{
  "extras": ["capped logits"],
  "final_lr_fraction": 0.1,
  "train_tokens": 853300000
}
MLP neurons of a small language model. Each row is named by its layer, matrix (gate and up: input weights) and neuron, and shows model dimensions 677-740. Each number is 50 + 10 x the weight over its row's rms, rounded and kept within 0 to 99. A neuron's up and down rows have the sign that makes its largest values positive.
A block is one neuron, or neurons of one layer that tend to fire together. After each block is what it responds to, as a language model described it from the Wikipedia text at the highest values.

L5.gate469:51 71 41 33 56 49 52 35 60 59 60 47 49 55 54 52 31 48 56 72 57 52 60 63 46 40 54 52 53 43 48 51 49 61 64 45 56 54 63 47 42 52 27 45 46 55 52 41 43 42 63 50 45 61 33 48 36 51 49 59 77 24 57 37
L5.up469:60 54 58 44 49 60 54 51 49 33 33 60 48 60 64 59 42 46 43 52 46 54 58 60 60 53 51 60 43 60 51 46 64 39 30 36 49 65 55 60 40 51 46 41 52 65 57 56 58 58 48 56 65 38 30 64 45 55 53 45 49 61 52 43
L5.gate672:53 24 57 55 45 54 58 44 56 46 54 38 50 22 45 44 50 51 45 53 49 52 47 53 34 56 63 55 43 76 32 49 46 38 41 53 69 55 38 53 58 49 69 50 56 45 37 39 40 46 42 30 34 50 57 52 37 65 52 27 49 31 43 52
L5.up672:72 32 62 33 53 52 46 55 49 47 47 39 51 50 59 54 46 68 44 59 52 50 48 46 58 63 45 45 46 56 44 58 50 48 45 55 54 33 51 47 65 60 51 29 45 47 46 51 48 49 39 40 59 51 56 36 53 36 52 37 28 54 31 55
L5.gate1078:48 55 56 62 52 47 51 35 43 53 31 58 55 44 49 78 46 75 51 46 33 52 42 53 57 47 65 56 49 48 53 51 61 57 54 51 67 50 43 41 59 66 56 47 46 54 51 47 55 62 61 35 58 31 41 59 50 58 52 49 61 62 53 45
L5.up1078:56 44 64 43 62 50 51 47 70 58 54 51 57 36 41 62 45 68 44 53 44 53 41 39 46 60 48 55 68 59 35 37 58 60 49 44 73 24 39 52 65 56 41 63 76 58 52 37 57 49 73 36 44 32 64 46 45 35 42 60 37 38 55 47
L5.gate1082:27 49 26 53 43 80 52 70 48 44 46 49 60 29 46 37 58 46 51 64 22 50 64 48 49 42 47 56 63 55 64 51 54 50 67 48 47 64 55 58 36 46 62 58 51 51 37 53 46 54 70 37 35 57 48 48 40 58 62 58 39 54 56 77
L5.up1082:54 45 53 52 59 52 49 28 48 56 57 49 64 62 52 37 42 38 65 64 52 53 45 55 38 57 40 57 44 54 37 57 48 59 52 44 54 59 55 57 39 68 56 56 57 59 57 46 45 68 46 61 62 48 53 44 51 37 43 43 52 57 47 53
L5.gate1095:55 38 48 45 58 53 57 41 63 49 47 50 46 43 61 61 44 58 43 59 38 47 38 45 57 42 55 42 54 39 45 54 56 54 58 46 44 52 45 37 55 56 69 45 69 54 56 59 50 60 57 53 59 49 57 70 44 51 38 41 47 50 38 39
L5.up1095:24 47 45 64 52 52 36 45 57 41 36 51 50 42 54 64 54 55 46 48 66 49 68 53 39 44 45 42 43 55 53 37 56 39 31 43 53 67 43 47 54 42 53 36 43 48 42 59 36 66 37 53 49 45 46 45 46 61 61 48 48 45 60 53
L5.gate1152:44 67 62 51 41 29 43 69 50 49 70 47 53 36 44 69 51 36 51 54 33 48 59 66 54 37 55 55 54 50 43 52 48 20 52 55 56 46 46 41 37 44 41 25 51 49 33 52 40 52 64 53 57 47 53 37 56 59 60 50 48 63 58 54
L5.up1152:62 66 37 73 57 35 29 63 47 61 56 43 48 55 55 44 42 46 44 50 55 46 54 58 52 66 45 36 51 51 52 55 50 32 33 41 77 55 51 78 66 39 44 50 74 43 57 52 43 48 39 46 54 79 56 46 53 38 59 51 44 60 61 48
L5.gate2314:37 38 47 48 45 57 42 67 55 55 49 50 62 34 56 43 54 40 69 66 40 39 45 60 40 58 42 50 60 41 44 55 45 56 54 34 72 60 50 30 55 60 56 44 52 51 48 50 54 61 55 50 60 51 39 54 54 29 49 51 37 34 45 65
L5.up2314:57 43 47 68 69 50 36 46 52 59 45 55 50 51 48 50 54 40 36 40 51 55 43 67 53 51 42 41 43 57 50 55 47 43 48 57 42 50 43 69 50 58 58 61 44 47 44 41 47 43 65 39 45 49 56 55 37 72 44 51 49 61 65 45
L5.gate2335:52 52 61 74 64 38 47 66 38 61 40 68 23 27 51 32 44 57 32 43 25 44 50 45 55 42 52 46 56 50 44 66 61 49 50 52 32 56 44 46 56 49 74 47 52 36 61 43 62 47 54 62 55 40 68 58 53 52 33 49 42 46 49 34
L5.up2335:44 52 60 43 39 42 44 49 71 41 46 57 33 39 61 58 37 31 59 52 42 45 49 75 44 51 44 43 49 52 62 47 45 54 44 56 69 50 59 33 45 48 57 38 64 42 52 35 52 52 31 57 45 47 69 53 57 52 46 51 53 49 53 59
Table headers and birth-date ends. Fires on column-header words after a pipe in wiki tables (Title, Candidate, Club) and on final year digits or closing parentheses after birth dates, as in "(born 1968)".

L5.gate436:35 64 45 52 47 63 50 54 54 70 45 62 64 41 70 42 56 62 54 53 35 48 40 48 55 43 51 50 49 57 43 55 59 39 47 55 58 47 52 52 50 32 49 38 56 53 47 60 62 50 61 62 59 59 38 55 50 40 50 41 42 50 60 44
L5.up436:38 67 47 57 56 46 60 37 53 58 34 65 71 38 49 39 46 58 72 47 51 57 64 55 46 50 48 49 42 53 68 49 53 73 30 46 66 49 29 45 56 49 52 73 40 46 45 53 66 48 48 48 47 43 51 51 67 37 44 56 58 56 33 55
L5.gate691:45 55 41 47 59 66 69 42 42 43 51 61 27 54 57 39 65 63 55 56 47 39 62 49 58 36 52 46 34 59 49 47 48 48 50 42 44 55 38 62 41 39 44 47 54 64 55 58 49 37 69 69 59 42 49 57 56 39 37 43 45 37 51 59
L5.up691:31 67 54 58 48 44 41 57 64 69 64 52 66 53 56 50 54 53 59 40 45 46 53 83 50 37 60 48 53 37 40 44 43 55 57 55 65 56 36 42 54 57 48 49 40 43 47 43 40 59 46 64 42 46 44 46 46 52 41 55 54 40 41 45
L5.gate863:45 47 35 40 52 47 56 77 56 70 61 52 50 62 40 61 49 35 49 73 45 60 52 60 41 43 49 57 53 32 54 54 36 57 67 53 40 54 52 52 53 43 47 57 39 54 62 65 52 40 39 63 46 62 32 64 56 46 43 38 52 62 42 48
L5.up863:37 62 46 55 58 43 48 54 46 64 34 40 81 62 45 55 42 46 47 48 46 42 61 53 45 45 61 62 50 58 46 53 45 52 62 36 57 36 43 44 64 38 33 46 41 47 65 38 53 54 51 60 55 46 40 41 49 71 33 57 59 53 36 46
L5.gate1300:22 50 45 68 59 52 49 50 63 64 46 51 59 45 49 33 33 52 57 68 57 49 45 40 46 55 35 49 46 36 49 48 41 51 34 26 51 57 45 47 59 55 50 64 55 47 54 45 67 53 60 45 42 44 32 58 50 65 37 35 52 38 29 52
L5.up1300:49 69 46 50 65 33 60 61 42 58 52 27 61 53 55 54 46 41 30 59 35 55 63 37 49 49 61 44 57 53 57 73 50 41 46 36 49 51 49 53 46 58 49 64 35 57 37 64 55 62 34 63 74 36 58 40 59 52 52 50 44 54 49 54
L5.gate1347:58 52 47 48 70 56 61 50 55 50 47 44 61 61 67 29 58 50 49 52 62 52 42 48 24 51 71 54 54 58 31 42 52 47 31 46 55 64 51 60 56 47 29 45 61 62 47 56 48 62 54 47 33 55 57 48 55 56 27 48 52 48 56 25
L5.up1347:50 47 25 39 48 41 54 35 50 64 51 46 68 50 51 37 46 48 37 47 37 45 36 46 50 50 53 46 59 62 58 53 59 50 58 59 41 58 48 52 39 32 62 38 47 44 57 57 68 48 21 64 39 49 41 55 54 36 32 56 64 45 56 37
L5.gate2086:43 60 40 63 55 35 52 70 58 61 36 58 57 58 43 48 41 50 44 58 39 45 43 47 45 51 37 69 33 53 42 43 43 40 41 49 58 56 48 51 35 64 49 46 64 65 65 44 51 72 53 57 37 57 48 53 49 32 28 46 36 68 43 49
L5.up2086:59 52 45 37 57 50 62 43 51 50 52 49 43 64 42 46 42 52 63 57 39 59 46 36 68 38 81 48 60 50 54 54 58 61 52 58 56 51 42 60 47 45 59 52 62 38 55 49 53 52 43 63 45 42 44 53 45 50 48 46 42 54 54 54
L5.gate2236:32 55 40 62 66 51 51 55 62 60 57 68 53 49 69 45 60 44 34 45 41 42 48 50 52 41 58 50 48 59 53 61 52 42 24 51 52 53 50 43 43 28 57 38 36 46 53 64 49 55 50 63 59 62 36 31 50 55 42 53 55 50 38 66
L5.up2236:50 52 37 65 72 45 40 48 51 61 49 56 56 43 57 58 53 52 35 49 33 59 65 49 48 62 51 60 35 38 60 48 47 58 56 51 39 34 27 37 39 43 58 43 59 45 66 63 47 59 53 50 63 45 27 43 61 54 45 52 72 52 56 60
L5.gate2333:37 45 40 48 53 40 68 52 71 63 61 60 49 73 73 43 43 53 55 49 46 44 53 56 45 52 57 65 40 54 56 54 36 66 43 37 66 42 51 46 46 46 50 52 59 56 38 47 61 57 43 46 38 51 59 45 59 53 42 55 61 38 39 55
L5.up2333:56 44 47 52 51 53 53 64 45 56 55 44 50 44 63 50 65 55 45 47 53 51 32 48 27 49 49 61 51 40 50 50 56 53 47 63 33 35 29 56 65 39 61 65 52 29 56 30 29 47 59 39 42 56 47 59 46 48 43 59 51 55 44 75
Next-name-part start. The first token of the next name part right after a given name or surname in person names, e.g. Wang X(iubin), Keith J(arrett), Robert B.

L7.gate233:77 53 42 49 68 56 57 52 73 66 59 41 52 45 44 58 50 45 56 46 59 37 41 38 47 67 65 59 60 51 61 42 66 48 63 47 54 62 52 53 50 58 62 49 48 45 52 50 71 60 53 30 38 61 41 46 24 46 36 52 50 44 59 52
L7.up233:44 55 25 42 55 68 55 56 52 48 39 48 60 61 50 42 54 43 54 51 45 53 57 55 48 56 53 66 57 50 52 62 51 45 46 55 63 36 76 20 56 38 53 50 44 55 57 82 52 46 33 61 55 30 46 60 50 46 40 40 41 32 51 32
L7.gate385:38 58 70 52 68 38 54 55 51 71 56 46 49 57 55 41 46 60 62 44 46 58 49 44 48 54 38 43 48 40 65 53 41 48 36 61 54 44 53 46 46 37 50 51 40 67 37 63 60 71 45 37 46 60 60 58 48 43 57 48 73 64 62 54
L7.up385:45 56 38 71 67 34 42 56 47 19 55 56 44 48 47 50 63 36 62 45 48 61 40 44 63 70 40 55 48 58 50 48 57 52 56 66 63 45 63 57 55 59 40 52 41 46 43 53 43 59 35 53 56 50 52 43 47 49 45 42 49 46 67 60
L7.gate411:38 68 56 49 52 48 37 51 60 58 60 57 48 55 58 55 68 45 74 60 36 49 53 54 52 44 47 57 58 52 59 56 44 45 63 42 52 58 48 61 54 39 62 63 60 59 49 36 34 56 59 71 52 48 43 50 47 43 36 66 35 67 30 47
L7.up411:66 58 51 58 45 40 47 47 73 54 61 51 55 63 51 55 58 48 49 57 49 47 59 48 51 51 37 47 64 62 58 52 49 44 34 55 56 53 47 50 54 63 56 61 49 54 49 59 46 52 49 52 48 53 52 36 33 46 42 39 54 57 62 49
L7.gate438:39 78 53 58 37 60 63 35 58 54 53 57 50 47 31 46 59 63 54 53 55 38 42 44 59 57 44 38 29 63 40 44 58 44 55 43 56 59 48 44 37 63 45 46 66 53 56 60 56 50 66 47 56 52 58 65 37 56 44 76 40 44 42 45
L7.up438:60 64 38 43 48 60 44 70 49 64 55 61 43 48 50 63 51 53 58 30 45 44 68 50 43 32 51 47 37 49 60 42 57 31 47 46 43 41 52 23 48 44 74 57 61 39 63 55 22 57 49 50 49 48 40 57 29 33 58 52 71 71 57 53
L7.gate639:54 43 31 46 60 55 52 62 58 61 58 55 60 58 52 47 51 33 55 39 38 59 23 32 60 60 42 45 47 65 42 35 44 51 36 65 60 38 50 57 62 43 62 42 38 44 50 50 57 36 51 47 27 56 43 48 56 59 57 44 51 60 52 33
L7.up639:49 52 47 47 36 44 54 39 41 64 73 49 54 43 44 66 60 61 67 67 44 45 40 54 43 53 53 36 51 62 50 47 36 53 60 51 58 40 39 57 44 58 50 62 55 27 48 41 47 55 36 66 54 50 40 59 51 55 50 53 47 33 51 36
L7.gate1032:43 61 47 60 49 48 56 43 64 55 55 61 57 47 66 55 47 42 67 57 43 53 51 47 46 48 66 47 42 43 41 55 55 36 45 66 52 77 39 72 43 43 57 50 54 43 39 65 48 64 46 36 58 44 63 60 29 50 66 50 26 51 57 41
L7.up1032:49 57 43 42 55 66 50 47 62 35 44 45 44 52 39 53 47 50 62 53 55 35 56 57 53 44 41 51 29 37 39 66 32 50 56 46 50 60 43 55 28 75 56 54 63 48 58 66 47 57 55 55 37 27 47 38 49 56 64 56 51 44 46 52
L7.gate1146:55 62 68 53 52 47 52 54 49 44 44 44 58 56 63 47 53 64 54 59 52 39 50 53 36 46 47 43 29 58 36 41 52 49 66 60 55 57 32 48 37 52 63 58 62 42 42 59 60 40 48 39 37 49 49 56 57 45 50 62 55 44 35 46
L7.up1146:30 51 49 55 67 53 39 50 53 52 52 51 46 73 48 57 49 55 64 61 51 47 53 32 47 38 28 32 49 45 55 60 64 35 67 53 58 32 45 48 44 49 56 59 58 61 62 49 33 38 47 45 44 50 51 42 56 44 54 39 36 57 63 73
L7.gate1828:46 46 36 46 36 60 33 59 54 63 49 49 43 55 62 50 56 37 60 59 46 58 53 42 53 51 52 71 55 55 56 50 47 43 52 56 54 38 46 37 57 55 53 24 55 52 67 66 49 47 50 46 54 62 48 53 44 49 61 55 44 57 52 40
L7.up1828:58 45 43 42 45 53 49 58 59 56 57 45 64 62 53 57 44 54 45 52 64 44 65 37 57 68 60 44 46 55 62 56 63 54 50 51 50 57 55 53 47 60 52 62 25 57 50 54 62 41 49 51 45 68 55 26 52 48 55 69 52 29 40 49
Chinese name syllables. Mid-word pieces inside romanized Chinese names and places, especially in sports tables, e.g. Li Xia-ox-ia, Zhou-k-oudian, Ching-k-uo; also other foreign-name fragments.

L9.gate125:65 60 42 64 53 39 56 62 58 59 41 42 67 64 65 41 34 41 67 58 52 49 31 43 58 60 68 59 60 48 50 41 70 45 59 51 63 49 65 52 53 61 51 52 66 35 63 52 48 37 50 45 34 40 44 50 55 47 37 55 36 32 45 52
L9.up125:54 28 43 47 66 47 53 43 61 38 43 55 63 62 50 41 62 60 39 31 46 50 48 28 43 61 47 52 37 46 43 58 65 50 47 49 53 43 39 64 62 41 57 53 51 43 57 59 36 53 45 63 47 48 30 51 52 39 48 49 38 52 36 34
Name-internal hyphens and quotes. Punctuation continuing a name or phrase: hyphens in Al-/al- Arabic names and Asian given names (Al-Shehri, Cheol-jung), opening quotes, possessive 's.

L5.gate238:44 46 57 46 55 55 56 49 67 57 28 67 55 53 68 49 64 64 33 47 40 44 38 56 50 55 28 46 49 54 34 48 41 56 56 39 54 58 60 42 56 41 56 60 46 52 41 42 61 48 48 49 63 48 59 44 37 47 42 38 55 26 41 48
L5.up238:59 59 42 49 58 50 44 27 44 74 78 61 47 52 61 38 50 78 42 74 64 36 54 38 50 60 41 57 40 50 60 52 39 47 53 46 51 55 43 56 57 69 37 52 54 31 31 54 45 57 61 64 56 48 54 55 48 51 27 38 26 39 45 59
L5.gate610:52 34 32 40 55 39 39 66 53 49 46 49 36 38 45 52 33 41 77 56 58 47 61 59 41 60 59 42 41 60 68 76 58 50 39 53 73 59 57 48 57 42 67 52 44 47 54 52 37 40 57 39 57 36 53 49 47 48 53 37 53 50 63 40
L5.up610:44 62 47 48 37 47 43 30 42 51 70 55 56 48 58 53 44 42 57 46 51 39 50 59 31 45 36 51 71 63 35 66 49 45 53 40 41 59 66 50 45 61 35 38 38 58 49 42 52 36 43 56 44 51 42 61 39 57 33 52 40 40 54 36
L5.gate731:56 53 42 58 45 49 54 34 88 39 47 32 48 29 61 53 44 49 43 52 56 37 43 41 44 46 62 50 49 44 38 50 50 54 44 41 71 48 57 35 38 35 59 45 50 40 48 54 59 49 45 52 49 62 50 52 41 52 49 62 63 38 44 38
L5.up731:48 52 51 46 57 43 39 44 55 61 55 45 34 35 47 30 55 63 44 52 67 54 44 39 57 39 58 37 50 34 54 66 61 58 63 49 60 46 68 46 54 55 58 56 44 59 61 38 59 52 71 61 58 46 35 64 63 39 51 52 53 79 49 53
L5.gate866:45 48 39 47 43 42 47 50 50 46 65 49 45 54 50 39 59 49 29 45 45 47 43 49 49 59 46 63 45 52 53 52 46 40 47 51 63 57 34 55 58 66 41 56 48 41 44 49 67 60 67 51 68 53 49 33 51 48 45 48 41 42 30 34
L5.up866:38 61 38 57 65 59 45 53 59 63 25 49 56 34 66 49 58 53 49 59 54 52 49 59 55 56 34 49 50 51 64 44 32 59 45 33 58 56 57 51 44 43 35 38 37 68 58 52 48 57 37 48 51 51 66 66 53 64 39 32 49 36 56 52
L5.gate1031:50 55 40 75 68 32 52 54 54 66 44 60 56 47 45 46 38 51 42 63 46 43 45 58 59 52 44 41 45 62 49 23 41 46 50 53 55 53 39 54 51 47 63 54 52 48 52 58 60 42 42 52 50 38 31 71 47 54 60 42 47 58 39 45
L5.up1031:79 51 46 60 60 54 59 21 35 51 44 55 67 46 36 68 62 59 52 50 59 49 39 45 60 53 41 46 21 59 43 48 57 34 50 50 51 29 47 59 69 60 58 39 73 49 67 36 58 38 57 54 41 57 48 52 53 52 55 35 44 56 47 40
L5.gate1316:48 59 51 57 54 44 48 48 49 67 47 41 48 47 60 49 35 50 61 66 38 53 48 49 31 54 66 59 48 47 53 60 66 72 46 64 57 39 57 57 38 16 46 64 57 62 46 47 57 42 58 50 57 44 81 54 65 42 42 54 62 33 40 45
L5.up1316:52 54 39 67 61 50 58 53 57 49 43 26 51 60 62 57 45 57 31 54 44 55 54 36 41 56 56 51 62 42 65 39 61 63 45 47 51 27 37 61 44 48 54 43 63 49 46 50 64 32 41 53 64 60 52 31 47 53 35 44 58 38 43 60
L5.gate1985:42 59 59 50 47 53 62 69 47 53 40 43 26 31 60 56 55 57 62 62 40 31 31 59 42 47 62 50 49 35 48 66 39 62 51 49 61 45 51 58 43 30 52 65 45 64 44 41 50 53 46 47 49 46 59 55 36 59 33 52 61 61 44 58
L5.up1985:51 40 47 35 58 59 65 55 65 64 47 58 28 53 46 33 48 60 41 56 52 54 44 50 54 62 39 50 32 57 66 43 54 51 48 50 57 64 59 27 45 63 38 55 37 67 52 65 43 59 36 54 43 54 43 62 51 45 54 55 68 61 45 55
L5.gate2016:52 49 47 53 55 43 60 34 63 61 49 67 77 57 61 53 62 48 38 56 49 42 61 43 20 53 37 45 56 46 58 71 56 58 40 40 64 63 48 57 54 44 47 58 64 64 31 55 45 67 52 50 44 42 51 51 58 44 37 25 56 52 38 41
L5.up2016:51 70 66 45 60 36 58 40 61 50 48 47 58 59 45 46 30 50 64 34 65 47 43 48 50 53 47 57 61 57 56 69 52 51 33 54 49 42 51 60 54 42 32 55 46 61 61 58 71 49 38 55 29 65 47 49 45 39 52 56 46 39 49 59
Mid-word verb fragments. Word-piece fragments inside verbs or contractions, often right after "to", "was", or a subject, such as kid-n-ap, did-n't, ut-il-ized, el-iminate.

L9.gate387:59 61 52 55 45 46 52 48 50 47 57 59 64 46 51 28 55 44 62 49 51 41 29 49 39 26 34 35 31 49 32 51 41 71 46 42 48 55 27 49 45 51 58 57 60 42 36 47 54 60 46 56 53 49 56 54 40 56 42 39 55 51 49 54
L9.up387:57 37 50 44 55 46 56 52 59 66 59 47 58 45 49 62 59 55 42 70 51 49 50 54 43 42 44 55 41 66 49 40 66 51 60 34 44 54 45 47 52 53 35 50 62 58 37 37 52 51 45 62 56 55 60 35 62 51 46 57 38 48 27 59
Negative contraction auxiliaries. The verb piece just before n't in negations, as in don't, did|n't, was|n't, plus plot-summary verbs after a subject such as came, ends, manages.

L7.gate231:27 48 47 31 46 55 60 52 47 55 49 49 54 62 61 61 44 59 63 66 53 49 30 68 56 38 51 61 32 56 41 53 41 39 69 49 28 55 60 45 28 53 49 50 51 54 36 74 67 45 41 53 68 65 58 43 31 47 53 56 39 69 53 37
L7.up231:64 33 44 37 49 49 45 50 43 56 48 47 41 58 66 45 45 49 48 53 42 51 45 57 41 45 39 50 40 55 47 58 50 42 42 54 40 34 65 70 46 37 54 51 65 57 55 64 42 53 35 70 49 46 60 69 37 61 61 57 38 48 44 56
L7.gate266:54 40 42 58 38 48 36 59 57 38 66 68 47 54 54 63 60 56 49 43 63 47 47 62 47 24 47 32 54 55 47 63 50 54 19 63 60 37 57 55 63 45 73 67 49 55 48 31 49 65 60 54 45 52 50 67 45 57 61 44 45 36 56 52
L7.up266:45 41 49 60 59 49 57 45 53 53 53 74 39 57 62 50 48 42 43 67 43 59 39 55 67 46 49 53 46 56 43 41 63 51 34 43 55 58 63 48 43 48 37 57 35 38 57 56 47 54 51 54 56 52 43 29 72 40 42 45 34 46 52 48
L7.gate1338:49 39 43 46 42 52 56 53 54 36 53 32 32 38 61 62 55 61 34 43 36 43 51 54 47 46 30 54 51 41 43 45 51 52 47 49 55 49 41 51 58 59 66 55 38 48 48 32 30 54 51 37 53 58 42 54 49 30 41 53 78 56 37 34
L7.up1338:57 46 80 66 34 50 36 54 51 58 61 53 55 59 56 54 32 39 46 47 50 55 64 43 58 52 54 55 44 39 47 61 57 49 67 59 37 48 48 49 57 66 59 45 53 28 44 47 40 62 45 62 64 54 57 52 26 51 64 41 28 55 30 43
L7.gate1694:54 33 42 37 47 42 45 46 47 50 54 39 44 40 51 51 64 43 53 37 57 49 50 59 36 52 40 59 61 40 61 56 57 41 41 46 51 45 35 52 50 50 49 51 53 50 49 46 66 42 39 57 37 57 52 37 45 62 35 44 53 34 47 23
L7.up1694:62 45 51 66 67 73 60 52 56 65 43 38 45 32 59 54 48 42 54 63 36 38 44 61 50 55 60 46 62 49 67 68 50 57 26 69 47 60 59 41 51 43 40 52 48 50 37 48 45 40 41 50 37 51 53 52 46 72 49 40 61 35 55 48
L7.gate1973:53 37 36 47 31 48 45 48 56 41 45 53 57 48 60 49 47 62 49 48 61 50 49 40 60 57 59 36 49 75 35 51 52 60 40 64 66 36 43 38 45 54 49 49 42 55 60 40 45 52 52 47 62 57 40 52 63 31 51 53 57 52 52 62
L7.up1973:39 50 38 44 50 46 33 56 56 53 56 42 35 44 50 44 42 53 45 52 48 40 36 46 41 45 37 37 60 41 53 57 44 51 41 64 45 47 42 52 56 56 63 50 44 66 64 69 42 43 37 62 51 54 65 54 52 58 59 58 44 40 58 48
L7.gate2074:60 44 50 64 48 31 57 58 46 62 55 41 51 44 53 44 35 38 47 41 47 45 60 51 47 52 52 48 53 47 59 53 68 60 59 46 39 39 74 53 50 54 53 52 43 54 52 63 51 43 35 55 55 53 61 68 53 51 52 48 46 49 49 64
L7.up2074:44 37 40 54 53 62 52 57 51 62 33 53 63 53 55 42 50 67 23 56 60 56 50 63 57 44 33 47 53 59 45 35 38 58 54 41 42 63 58 50 37 64 57 41 67 33 39 49 54 50 42 39 62 51 48 59 49 55 59 50 47 24 41 52
L7.gate2263:49 39 55 65 47 50 48 47 72 47 38 54 53 30 56 64 62 48 44 51 48 45 29 52 39 44 46 47 55 62 49 51 49 48 49 42 64 65 47 77 46 54 54 32 52 55 46 49 45 50 70 52 60 42 59 59 44 50 36 61 40 46 34 46
L7.up2263:48 40 57 56 29 48 39 56 42 31 47 53 23 56 44 57 61 56 64 46 46 51 52 56 52 38 53 45 42 58 49 59 51 31 49 52 55 53 49 52 55 49 59 52 43 54 57 64 39 50 55 51 52 54 51 51 49 52 57 45 39 61 47 49
L7.gate2306:37 48 44 42 53 42 61 42 51 53 49 52 44 51 47 33 54 56 38 42 48 55 53 38 24 30 66 52 36 72 48 52 56 49 34 53 60 41 44 69 55 58 42 52 47 44 57 32 49 54 37 63 52 59 30 49 45 49 58 52 51 56 52 34
L7.up2306:47 44 50 50 63 52 63 69 48 59 66 59 49 34 56 26 52 49 52 52 41 34 35 44 47 42 39 34 52 52 55 65 61 51 50 64 32 42 48 50 53 53 33 50 54 53 44 43 41 45 38 47 36 56 41 66 50 60 51 20 34 81 48 47
Table column headers for people. Header words in Wikipedia tables and infobox fields naming the person column, e.g. Singer(s), Rider, Player, Candidate, Author(s), Screenplay by.

L7.gate875:55 52 43 55 50 54 47 63 44 56 61 42 48 44 66 42 38 39 64 42 50 41 44 55 40 46 60 67 55 59 55 61 81 52 51 52 46 58 32 40 82 49 66 42 46 48 47 64 51 53 44 54 45 70 49 46 47 58 51 57 52 40 63 67
L7.up875:47 43 53 33 71 69 54 45 59 58 49 52 33 56 56 35 57 67 43 48 40 49 56 43 55 52 49 63 48 41 46 43 44 45 43 32 37 37 46 46 47 68 34 52 56 47 44 62 58 45 52 47 57 55 47 59 59 33 59 20 44 58 50 36
L7.gate1186:33 49 39 62 40 47 57 38 51 49 71 46 50 45 56 48 53 77 53 57 49 42 32 57 37 57 59 56 55 34 46 51 71 59 62 52 56 49 48 43 41 54 52 32 64 53 48 62 44 54 58 41 46 30 45 34 38 56 40 52 36 49 53 51
L7.up1186:56 43 55 56 66 48 26 47 51 41 58 41 57 54 48 53 46 63 57 52 36 51 59 59 58 50 48 64 69 54 54 42 37 44 51 47 34 47 47 55 61 56 47 64 54 62 61 55 61 50 41 70 49 43 44 54 58 51 60 45 52 71 53 44
L7.gate1223:31 39 53 50 49 43 40 52 66 48 57 33 64 52 46 59 70 69 47 61 51 45 38 55 51 51 45 47 58 71 68 47 50 58 38 60 62 42 51 24 61 49 41 53 54 54 48 30 48 43 35 63 50 53 57 70 37 44 42 51 49 48 52 54
L7.up1223:55 53 45 57 49 45 50 56 59 59 37 47 43 50 58 59 45 68 47 56 60 43 36 12 32 58 54 58 30 30 52 41 40 57 37 43 63 67 69 57 44 56 59 67 46 54 68 44 52 48 53 45 54 53 42 51 47 29 12 51 46 55 45 34
L7.gate1295:47 54 36 49 59 64 58 56 61 47 55 48 47 38 72 66 57 44 49 61 47 52 40 45 33 51 45 59 48 54 55 45 45 62 42 39 52 61 54 56 57 30 49 59 48 45 38 58 61 55 42 40 39 61 61 61 31 43 35 41 60 35 39 57
L7.up1295:62 53 41 48 59 64 49 51 59 34 47 52 41 46 46 61 46 45 51 63 58 55 44 39 38 53 32 56 27 53 51 50 50 52 42 69 59 53 53 49 54 53 38 42 82 44 40 58 46 71 39 56 52 49 53 58 51 53 64 38 58 44 45 57
L7.gate1665:59 39 37 59 61 60 31 66 67 57 65 56 46 31 59 54 46 60 49 45 48 57 45 24 45 49 53 63 46 55 39 46 42 59 61 55 57 64 41 64 50 53 52 42 51 44 55 38 62 50 39 61 48 38 34 53 33 47 41 61 60 42 49 51
L7.up1665:67 63 46 30 59 49 36 55 56 61 45 54 53 48 42 61 68 34 53 53 28 45 52 46 54 39 39 46 59 58 53 37 55 47 48 34 45 56 52 51 34 60 42 38 40 56 61 40 65 47 44 51 63 58 66 43 48 51 48 53 48 65 70 54
L7.gate2075:43 54 58 59 58 53 28 66 54 46 63 42 37 74 70 55 39 55 45 53 31 57 47 57 46 56 64 45 57 38 37 48 59 54 49 67 53 60 42 63 58 57 43 45 56 33 34 51 53 53 48 49 52 46 38 45 70 37 48 33 49 39 49 48
L7.up2075:41 50 52 41 40 59 61 47 34 60 46 43 51 59 45 65 34 40 45 56 42 44 54 40 75 44 55 61 51 37 63 56 63 36 72 65 30 32 25 38 52 37 63 20 68 36 58 55 53 51 44 36 27 45 54 46 52 46 66 36 51 42 45 54
L7.gate2165:47 61 49 53 52 48 53 57 60 68 60 53 51 38 43 48 72 66 50 63 63 57 47 46 28 47 41 55 37 73 59 56 38 46 50 36 47 68 49 55 45 54 65 49 62 51 41 61 33 61 31 46 48 57 49 55 41 49 36 29 52 50 41 53
L7.up2165:42 60 55 44 47 42 45 52 50 47 77 68 58 44 51 47 48 50 44 68 35 38 50 56 35 38 47 62 69 58 43 41 48 56 60 65 44 52 65 48 65 61 49 45 56 28 49 47 46 48 62 41 36 59 52 46 40 41 46 40 51 33 37 66
L7.gate2360:66 61 40 61 66 52 46 66 55 50 52 50 51 33 60 72 65 32 44 46 36 50 68 57 54 49 43 62 51 44 70 69 61 63 53 58 45 57 45 46 39 46 60 46 53 43 43 52 45 51 57 39 56 51 38 68 51 48 46 52 36 60 69 46
L7.up2360:46 54 39 48 43 46 54 45 42 50 64 66 48 58 59 32 57 49 44 57 54 40 49 56 49 54 44 42 38 52 65 52 57 39 62 43 41 48 38 50 55 41 35 48 58 55 51 43 57 42 44 52 48 56 48 38 53 54 40 41 52 56 64 55
Possessive apostrophe. Fires on the apostrophe of a possessive 's after a noun or name, as in country's, world's, song's; weakly on the 0 of decades like 1930s.